From a checkpoint of a small transformer trained on Wikipedia.
Architecture: rotary positions, no biases in attention or MLP, untied embeddings.
Training: 485M tokens, 7407 steps.
MLP neurons of a small language model. Each row is named by its layer, matrix (down: output weights) and neuron, and shows model dimensions 80-175. Each number is 50 + 10 x the weight over its row's rms, rounded and kept within 0 to 99. A neuron's up and down rows have the sign that makes its largest values positive.
After each neuron's rows, "fires before" lists the tokens most often just after its 100 highest values on Wikipedia text that the model never trained on.

L4.down140:47 43 64 60 31 44 68 47 39 60 55 67 47 54 56 49 46 54 53 53 44 56 43 56 29 45 42 61 64 41 42 58 35 52 50 46 48 28 55 56 62 26 57 52 79 62 56 61 34 53 44 65 50 55 47 61 38 54 69 59 44 52 51 46 50 34 43 59 54 45 71 46 30 53 45 61 49 29 49 68 56 54 55 53 46 53 35 33 70 32 60 43 38 58 35 68
fires before: " with", " to", ",", " his", " in"

L7.down648:47 61 53 45 45 49 42 50 59 37 49 61 35 48 64 61 54 54 60 37 58 54 52 48 32 40 41 52 39 39 40 57 55 63 53 46 49 53 63 39 41 67 51 37 53 40 38 55 36 38 58 66 42 59 42 57 46 47 63 58 36 32 74 44 60 63 54 44 54 22 41 51 50 39 50 41 45 32 53 65 56 40 41 52 38 61 66 55 50 62 53 42 63 65 42 45
fires before: ","

L4.down398:69 38 47 51 41 54 44 62 42 35 56 46 55 31 72 47 25 49 58 62 57 38 39 50 52 53 45 58 52 53 35 49 65 33 43 55 29 58 50 45 67 49 41 62 56 37 64 49 54 54 64 37 45 50 61 56 56 38 51 53 38 55 54 47 36 38 62 59 61 61 49 64 51 45 46 40 58 31 56 68 46 55 57 58 46 59 31 50 62 40 50 61 36 53 50 53
fires before: " as", " by", " to", " in"

L7.down169:59 43 36 52 44 55 50 59 55 49 61 44 36 53 55 51 50 54 24 57 52 57 50 55 22 49 46 49 31 47 40 47 48 47 40 46 62 61 65 43 56 57 62 69 32 35 55 40 50 43 43 69 40 33 41 45 61 49 58 36 37 57 55 51 57 51 46 51 60 50 77 43 56 45 52 44 47 39 57 50 49 43 44 71 54 52 57 47 50 39 61 54 56 41 37 51
fires before: ")", ")\n", ".", ")\n\n"

L7.down588:48 60 45 50 59 58 44 38 61 45 48 58 81 42 50 62 67 61 35 62 60 32 44 59 36 60 56 42 63 52 66 40 38 40 48 41 48 43 63 39 43 51 45 50 44 47 53 51 53 54 41 47 64 40 41 64 40 55 54 58 26 53 55 11 60 39 56 44 43 61 54 66 49 49 62 59 49 53 67 43 38 56 52 47 42 37 37 31 60 31 42 42 57 56 20 43
fires before: " |", "201", "202", "ual", " |\n"

L7.down130:53 41 39 46 41 48 60 61 50 49 61 57 52 46 53 43 58 56 43 50 31 65 66 44 59 33 50 46 48 61 63 62 51 38 72 46 57 61 56 55 41 49 57 41 27 30 61 44 66 49 40 58 52 47 46 67 50 47 49 59 51 44 51 47 42 43 46 49 43 57 37 52 35 48 57 70 42 42 42 42 43 46 47 46 50 43 14 30 47 43 52 32 56 32 56 65
fires before: " "

L7.down45:38 42 33 56 49 56 55 38 40 44 56 32 49 49 55 46 64 40 39 49 68 50 36 47 40 62 36 70 48 71 54 43 52 51 47 65 81 28 70 73 47 58 38 51 30 35 24 39 51 49 33 31 64 42 47 61 61 73 52 61 49 52 47 57 53 52 49 44 60 44 52 43 51 60 54 38 48 51 57 63 49 56 30 58 53 57 33 41 54 48 62 46 42 35 42 44
fires before: "on", ".", "ote", "ot", ":"

L4.down178:51 59 49 64 35 42 32 72 51 40 60 54 58 45 35 63 52 44 42 39 71 42 42 41 34 47 62 47 58 50 41 63 42 46 25 53 70 38 47 43 55 63 50 60 54 42 62 35 53 60 57 51 54 44 38 51 51 58 45 52 67 47 40 48 51 41 53 43 44 60 48 53 43 41 36 60 43 67 35 60 51 44 43 49 47 43 58 12 34 44 51 43 52 47 62 67
fires before: "|"

L7.down296:56 55 62 50 50 53 42 49 47 73 55 39 56 45 75 66 50 51 44 59 51 57 61 40 43 48 62 32 65 57 53 46 61 46 43 53 51 51 44 83 47 43 49 62 54 69 57 34 70 59 43 57 62 50 60 66 56 49 24 61 55 56 58 44 46 45 40 54 48 63 43 44 75 63 57 54 44 35 53 42 34 59 46 41 53 57 55 37 48 36 39 48 68 54 42 50
fires before: " as", " of", "ed", "er", " and"

L7.down19:51 64 40 45 51 67 56 58 35 46 68 47 31 40 45 59 63 54 34 39 52 53 48 43 32 37 68 59 50 37 49 49 42 49 61 71 50 47 44 36 40 60 52 41 48 62 39 51 38 43 53 33 49 41 56 31 48 44 42 56 54 56 36 38 41 67 55 53 48 65 50 39 56 42 53 58 46 62 40 51 49 64 48 61 51 63 45 50 49 56 58 49 52 48 38 36
fires before: "|", " |", "–", ")"

L7.down621:45 77 70 55 32 39 43 48 42 49 36 57 54 62 44 36 59 58 58 62 39 51 45 53 45 59 38 52 59 56 66 40 24 46 42 51 45 41 58 55 56 65 55 53 29 42 55 34 61 45 51 43 52 50 37 52 39 47 40 35 58 42 41 56 43 32 57 54 37 45 50 57 44 54 52 36 45 54 55 64 71 44 58 72 42 31 48 64 64 46 51 62 52 45 43 43
fires before: " |", "."

L4.down146:44 35 44 47 49 70 37 41 49 42 49 46 63 52 58 50 59 43 35 51 40 56 39 57 59 36 67 49 55 37 35 48 36 48 37 52 25 36 58 60 49 59 67 61 54 48 62 51 30 45 52 62 52 44 43 52 52 62 39 60 55 42 42 56 50 53 70 41 33 40 49 41 51 62 42 45 57 54 47 54 52 41 49 47 57 41 60 54 34 48 55 48 45 46 41 52
fires before: " |", ".", "00", "th", " May", ":"

L3.down97:30 54 50 39 49 67 64 42 43 46 48 28 49 47 37 63 55 40 56 54 56 43 54 46 52 55 68 49 39 37 56 46 54 35 66 42 61 56 58 54 47 42 33 43 61 56 55 46 38 32 42 46 54 63 43 50 39 62 51 25 69 60 62 37 63 63 53 59 45 63 61 38 42 45 48 52 63 40 47 59 58 47 46 32 35 58 48 49 53 41 41 68 48 46 60 54
fires before: " is", " was", " has", " cont"

L4.down74:47 53 38 56 48 71 45 45 50 38 53 46 45 49 69 53 59 56 51 60 28 47 47 43 24 70 40 35 44 64 55 62 60 56 58 37 49 55 54 35 55 42 59 31 47 45 54 56 63 58 43 62 34 53 48 56 42 35 51 47 55 50 45 43 72 55 30 42 54 35 49 57 61 45 44 46 41 55 48 58 55 47 36 58 60 70 44 60 43 49 41 36 62 52 50 52
fires before: " |", ",", "}", " "

L7.down422:52 63 53 59 70 45 40 44 59 71 47 69 64 55 54 42 51 53 60 60 50 61 40 40 44 54 43 59 71 63 78 58 48 53 60 45 55 59 48 32 52 52 62 59 40 37 58 55 59 55 53 52 47 42 44 40 49 51 46 54 69 60 55 60 51 61 64 52 56 45 62 62 44 62 52 55 58 52 55 59 63 43 56 59 41 70 51 41 43 58 40 43 49 50 61 54
fires before: "ed", "s", "201", "es", "202", "ains"

L3.down48:62 43 60 55 35 53 41 54 40 40 55 51 36 57 50 48 68 63 44 36 56 58 46 56 71 57 59 54 57 37 38 42 40 77 53 42 45 43 63 59 33 39 63 46 42 50 52 56 37 62 34 49 35 47 45 37 65 33 37 44 40 44 33 44 46 56 63 58 63 41 56 48 55 63 60 41 47 52 54 47 49 48 54 69 47 48 49 62 59 55 58 33 59 50 61 53
fires before: " (", ")", " |"